config.yaml
activation: "swiglu"
norm_place: "pre"
qk_norm: false
MLP neurons of a small language model. Each row is named by its layer, matrix (gate and up: input weights) and neuron, and shows model dimensions 0-159. Each number is 128 + 32 x the weight over its row's rms, rounded and kept within 0 to 255. Numbers have three digits each. A neuron's up and down rows have the sign that makes its largest values positive.
After each neuron's rows, "fires on" lists the tokens most often at its 100 highest values on Wikipedia text that the model never trained on. A number after a token or word is its count.

L4.gate324:132092074112125156158117087051137168106152180151170112114182120161114142144140063077168142117118052103138133134075082124130149136044097091119122081116181156111114110172121167111162093160148161115082154088125186137166061104076129131085181188096189085133069076138170115111109142081135139121117174126101136127153126125144190159082135096143184134080092093128148168124124118136149127094111153062130171119107118148160079094086153142093123152125105127121135171120109120105139178121113112
L4.up324:135095084110134179133096095052150181111147194112199139132209107124117120170121090090132139105130071108157152138086097137116177106035070098111128136109131137121145098168111201131161120139167139156088164090134172143153064077096123168096166180055154088111095049155148093124112126073140111126116166133133123118135109139133191177090131096113185132114089062123168157118114145144154121104110165097115147144105154131177076114116138148109139166145114151153137131154119121094131167147112130
fires on: "." 71, "\n\n" 12, " |" 5

L4.gate550:115053081156146089134104130114143140070116139142084115133151139174087114106139103134098130110154100160159141191180179143124184109158122177153103160128123122221121076137243091161179093111137091116109179096135163124119151114092137130104141164104140132086111120138134179161119137111139156116139110122189121109147130140139153097153122125116144067101114189147160183148133157086134113139098130122100095224121115167138122127085206070148086146154175146090092090108139109177086142147156146
L4.up550:104121137096131138148107135085114102145141165092158105149107123171140105093131145091097041096187142127128139152116095128155188061107099122146148127160153119159128079214162125104171075141127116133095141130147149074126135053105096174064123177103116130096146166086130112163164176041146151157174136124182139143163134104145169156109099082216153136173148123116110167156143081098117104117133169132090114129148110150168145104124098169091083105119153152087060155115146134122081168175092118
fires on: " of" 58, " al" 21, "ed" 7, ":" 5, "U" 5

L4.gate5:093124135102109111100127132124146130144107104107146184107186148132139146121162109176142142127116106125120123088160141130113090153143175110121123160091158104182155077168204216111110123155138058150128117106199137072107144205127151103135112167063079103113039122100083118118160153094143171133117165153087181112165076136101144209121092112110106105156075171149122080093103092141131152164152164093191171180111159152146133173064112172095104113130133166123120114129098127131162136110155119
L4.up5:138078150136156126111066130141114151152163141168137098114081136116069173136187149122173112137154151126128115120088150145129130085074159125137101146141096122195113162122082121184089100143144087099128097193063135134135144120168074132128053098167133099122136118145081072114113100134081103104112114071113109101177135115065120144034133099171118086169135120127081157138102130153098098150139139122113118132171088170171108057144076124169174076158168098181101181131131136074100086124091111
fires on: "y" 65, "-" 32

L6.gate361:082169144091136155104124167175129146127118131159157150133149137148127125134095114149118098107147099131123129130130118197113174095079132106219116140158090137103109096089136157151129164127093100161120180144146099141107162092111137120114061125133059079106103095169076138152124093149132178113128168109171103145099091105184094098121125125107141112104168089108167154149223098128175138091120123115151118160128124145193129195208136190147150149093148090121108081116078045160078058129165155
L6.up361:195101138108084149136135068127142155124134093174119121128121150144128112139105084121126105150120170077112146108103096078109169138091109171190124124087130105088088105178108129169093111097157143201145112136172177140115109115066111153174125146125160085094085070108140107148137074125223150118175167117170139152170087145108092092120138145156126216186159150146089137109173153205168152120074116088116110134132094095174198129152145096137125156127130110132170097129190104086112102103149131
fires on: "|" 60, " |" 15, "\n" 13, " that" 8, "  " 4

L4.gate308:103096128159124099158097115155166111122167134155075165105107154140098055146218114152100174158097129087131097061100089141124090126158101095089106184132094123162115129095149091161175097147089084133132170113119139163156135151106159122121203124156115095128130061078094153158147127118130186088093101096153100166121090115116140099122137074163057150165075134116101183170157108080121169177085111123093130126117146162180154043119160113161146145142170131121110150136088144096141088150073134
L4.up308:130168118100099133132143128136154107147121120155106178140121122175125095097136164124135149101105121101130101075196178153109050106148174110132129152136117121171148075103138116222117117148150163171151156116157116214120053174155140187080080146131126132141131103088119081184141168143136123131110108130117092150113115162128163163079150076142096109137104086082059160174141144066136162148079157186133093164136155153112131119090196106101093123111149070104089122094132118156172075182131170
fires on: " Tel" 21, "or" 11, " Wall" 8, "ar" 7, "oa" 6, "aw" 4

L4.gate166:114146105108097107168128106142154092089135100155042111159141174090077122184178078173119125140170085130086099150093153102095129111122123155136126152166144070178106115167192089141147122126091131074136141130140105123136117118091133123082141168129145093164116096137144090135173137084165173096123060101167111114089140172200203057109098101142153124217085102105165145149118157133141134158178124101129130156129154142165144138141154146143114124072058129137136075054155167111100161162127112
L4.up166:153159123150136150143156132103128173141129193109133212168079124177127092148190143101124133133080118110101141091160102103083195128113152105112135096166124172188120152116096128101111107120159099098079058131097183178099127165153169162149188124111162131106112138192124178141150089088114153122135094157125125131174116123151114152050076062155105092107082139142063128147104140096146166133144078151093141051149128075134143053091158165135148138167141128122096144153128094096175155126158137
fires on: " of" 53, "\n\n" 45

L4.gate598:055130126153087143189028131157076146165130089135117142126132136110109128131128059148112104147117212160096071112097118127135098136105130118122130129162162129094077087147106107085121082106115111103068096161169098090157122145074122065118147155156099085177106044120066148122205118135152172128118147105121086146103107123107119162159115145133118099106148118143143069129197112123124160104160114057111119165058134118156135097176119112172114112172172151115147095152126110121083169115120085
L4.up598:158109122113131151105077131110142181142168137169124151149096125105128166174109181133154095125135132144113114131150109132076090101096179133140127079160152141198082098204124105154114113108170171195179131138163138138140179129162110146142120095217144089114063071130147184143175085085171146141128165137183123184182097175178146113128111096160154125104133138198198103116149135175175089124105160118161172105134115133144158063115185153149130127147076164149129157141115176121114098107134100
fires on: " |" 50, ";" 25, "|" 20

L4.gate439:080147141139180160145130148088117095138138064133123113134145151121076131129176144140202168147138182142098172145156080116162126134133081134097129131180137156150077137147121108099183125125145051098089103106167169212126132072126136089195129109144109138138165147129108074166156139139129064172112085107101211051113139125172113105175064106111175128146145101066126121132098126121176124154180132102168108115057152140146143164148067116164129128136114092130149099152174132126147158135171162
L4.up439:162126190128154088106059135134083120175119128089155153122088164078114132075120176105142157127133108083133124140157148116112151137167143182123106147143142076162137142118105078130128092163160102110111123180070103077122121160163071121183081115095150152109160106200160120126126097109134157101123141139125064099159152218113083134137162086179139060127122120150081133132127131134125116165116189051110117138207054099107115150083158171136088168143135118171122156127105130116156072170102096
fires on: "-" 63, "ci" 11

L4.gate120:170091113146159132145068106083124102175097096154072146103131116146098042108074145104175142120150114129118187154146125093132121135128100194129117140174141075144146083177127154158148134159126149110081156086114125098129131147134066107128108158050196167129079129107106114125106166156146129103124049133150061147145149141130220068137120130134127165175095085075129148120162150132154136084135155107127128142159134154133058102138152172128153123122078182130145125044155123149101180095109158
L4.up120:118164099045120120119118098154139133137126080097161149153144120130122150057125104151103118121131120093166080156091120102132083042115071149161108156151057138114119117206161176090099178134166167103106108109118150122187112107139105109128120151085110125125100172101130122089091162129092074119157111129146174076170142154122158117182110076137115141111176133109174138131131143111120133138181162150120091133111105111119127094142090120112077203134048195082201166064112164167090147132121127
fires on: ";" 39, " th" 13, " cr" 13, " di" 8, " of" 6

L6.gate468:098142111105093106151155106122179141149099082107173085092124088135083130169084137079132096089095071124126101135156137139137160133118112080142150067102094186111158132116159206113124148080137123170157196081123096105079133111095150135144109078097128124112095185112109135116131105107127166139164159124161135157114114136110174087137156130087084087128165075126105128140193178112108165101109078128165214175132127052144141140136155132093167126104141087193096156074093100157135149083202146
L6.up468:131102099087151152192128128114097112048073174153138131170163175140092109121192138127137140121153128132135121130129158130165128102038096120150121094097131168101117148161072114158097078118150128166164110181141135131111126117135163088077107101162112065116147185145081166130089164151103143165170135097152089186093143089087109076136201153134128176153113214143145153095103132118151084102116128106127172123140172101134141185091135077136143124155155127130079083119151163084135178173125199
fires on: " |" 69, "|" 18, " of" 7

L3.gate567:107153088181092142212062153144155125131101135081124132132132174043138168203140032104132126166116134120175138158125096164091164089169112123127163160136154120173091129127174111128150095137145139141066108111132117166125124133131142092137105152155138092140134132110086116107160101101147057119176106126194113108109111103152099114065113079181063111121126122137118128167156160134111121141144152096153116148142118151175168191148100178112129085178211200154125139113070093151120135133151153
L3.up567:120133120114118080111115073103186121145174061168156143072096139101097194157123159083129103116122092113159154135107144156126144111197135157178169119124132144089114100090137165149069084150200161159120129142136130088136111165178153105132089115108063126092105091116111119158123102130158167127071117145188190064160144080058174157110109156164183185104157126168060151130108090139112099101121079104116145121160135187097081149145129135124133186146076134160157150134069145130130125163128130
fires on: " of" 45, " |" 26, " to" 10, ":" 7

L4.gate428:147072084126161118139122106172177126121139096130059133146103132112092154145109130173144173146128087115145133075176174123086145112133081108112163145204209122149086137145144078131116108185137106048133142091134176151146069143120121111099138089087168109160109114112144125074131120157140107079121083098139058109132121147188182073121130095106155145200121094135101148134073186142113108122126052139130145078159145179164114128129162163120150081094129102129147172082166125163141163171098163
L4.up428:155082149134145112107140156127127175097135115116102118120097156110147126142193140134085120094112142157160166167101087063173172105085148139248131154064116109143130113116091138145131112109139093164062139086151180140110086163216142141107124121106137091158173210107094189133119156140139145101065127100148106098172085083142169119032086095102138133157133123110110119094140127161149072126117138104158122082104150131184151130132147123114159115123138126204091129156136092087140136147149174
fires on: "\n\n" 40, " Total" 23, " Format" 20, " =" 6

L3.gate241:056161122115165138122139169123152146127135065163104092067155114122142154085121173126107206161116145072150100121079140122120104146091131095131132096158148132166103142127086093094185163172185124112145090083163212091139194114136188097117099023113108098090138120175107123118168097100110128142109124111147088139135131164167153124126107131158156098112127111198124131138161161146124135173177106187103191083143103117140112146122092128138132077084151195117138139133102057150084131104098132
L3.up241:120063117148134110115136143184103115141138129178165094114183160099123098103110147157149161158161086100070099151108139100144145143180108171113123166116101094137123141161168114203134169129094128117128180111160125094102092050164142133102100116163163057098147127139150192094165146076083172113110119075103073059117141222130122125190136117128159069179101138135154128097118122086129102065164153100135153129125127117123119103090076118133091080095107095156109157114090155101129116206143101
fires on: "-" 18, " also" 17, "rou" 14, " From" 11, " Cre" 10, " from" 7

L4.gate620:092124102166145135092164068059109153151146138166166094135165142129099123130162085075136162147099151092127166132061138162149115157130169114090137103131112140163135171130124189144166111166156129102083158094126159155162077122151124209092163100062114107130113129141124082065099164188149111111096131119076170125151133087154136153121161142147114161077104062126142129084112131139103084105129118066123151054115121108187127119128182164127165108140112148086042158159122082140156181102067144
L4.up620:117136086152124130136139105090083146119159144150151109095153135165125104136159080076131123109188090107084179149074116178148114140097108092125124117135119125151116103169140167146156142178158148113089158089121205174169038123137160151096148118038132092115120152169085115122139160150145108170097087110089185117100157108208175130114126138151100122116104066101137179115067146150110071136116151083106150117109133109137062077125128143089112152117078137161137127127156119172175165176092211
fires on: "." 49, "\n\n" 28, "-" 20

L4.gate342:062159119137114136127132117203166124151100084161088172140107113070160106147122115162154147145177142156123149128159124163118114105112153131140109211198147153181112120176182096179130180118067160028105104145115137159123173087101083098140153157068141121139093123149103163156161153104174105124115055105141109108127093133148152085079088122155125129152130158098183153143116184121142163144164095096115113119146167187185114167190107125156120096092095137108162095097187125148120132167132131
L4.up342:085151127105046162130134104101150170118105214084113155126112156112130120203168088145111134121148074106153082117121110197154161134093087113148123129180120171137106130209164174123121163085100151105074160160138157146136117090127103128091191131066123102090098127102141158156126194050127144129109124147154121115159112058141176119094080082191070169139129131111167146139090190134142122144187127077138129089113158133162195101128173139117116129147087121112137116147098141134150118129144158
fires on: " of" 54, "\n\n" 40

L6.gate480:133174143106041090120211146091061176141085118161135106141132134131123137136140118158148110121134135139133160069115153137131125150043087119140141091177147167058108130126201175097146156143132114161125118127121153159115068107101199167118111111113136185127146127089162143145112165181097140102147138111141135115170158106166101122131110139090123104140122123156081108181190160102116124076100095152148154143078114068177063125187085062128162098151120066153137133180112149161137105123168168
L6.up480:185129183148147133105105178132106135132078189170146119181124145100131135114115111143128141101162110130075190131124121163090114149067072112158129139098155186128072091154090177106088162110099091152095156170119171145155113124145210120199121134106135205119098149115119113196113136118096133122153166076172121151170128125099115105123106148128123094090171103166152158158141201126119146161114111125102132124129091149104146160170113112114099166086091065224128092167131111084133090192098138
fires on: " time" 13, " 2010" 10, " 2020" 9, " 2023" 7, " 2019" 6, " 2026" 5

L4.gate480:063151117090078161139095141159106156141073116128141109186160155100066184151100118093066124119163156144119109095099119191120122121087146137162123138196067197158125118119158150146120148087143158178134108121130123158156103097094175177115171178122115081118127182151079109113155108173140154128107148110136157110042095110106152114156127157108152074047133157085096158163108139088126133121137112136128173172056126059092169189158107107104094123122176111148127081130138143157115132175128145
L4.up480:130102112114118128063120123128125161171107166128117100133076175085106157131099173137057151155107149139121147104156121140189180124089143114105155110200090199148134201140123159134106142141185192168174165103154074198126120137080186167118140134098124079116133129173118124130160110128178102112103119072117115173099101106148182098167076122099197068136136121103084125141145145102159141074122112104138197123135160093178148195108139106119121118157166116087119113118146187132079102140148122
fires on: "|" 90, " |" 10

L4.gate571:111180029071115122141127084160144151122154066132090194127116100080116158124097102147126093136186075127111099100161155135131163107102122114112147137212157090137125122123082110153125141155118124087182140087150107174072088105063111145112110100103172105168101109199144127115144127189133145099093061090082114160143133166162107094139102097117127088120116096108126112082079114101145142171194130107136109133101142126117102134093112150105118107081096154046089114128206172106142144150159157
L4.up571:153111112124104177160120157120072154110129129066137207164127066144110135148167118202129153108088098090129060089139148065154164153151146107132102128152158140144101108130123154103103126091124095113096085134203171148102109124122171151110119068106149100178133129085130137119186202109089156104111162107124132136135151104144127122128122077061083159114105108091101120133120146134115153197132147127114125036029079132100136121128125113128137154149119166123142083193170161107113205127169132
fires on: "-" 48, "\n\n" 40, ":" 7, "\n" 4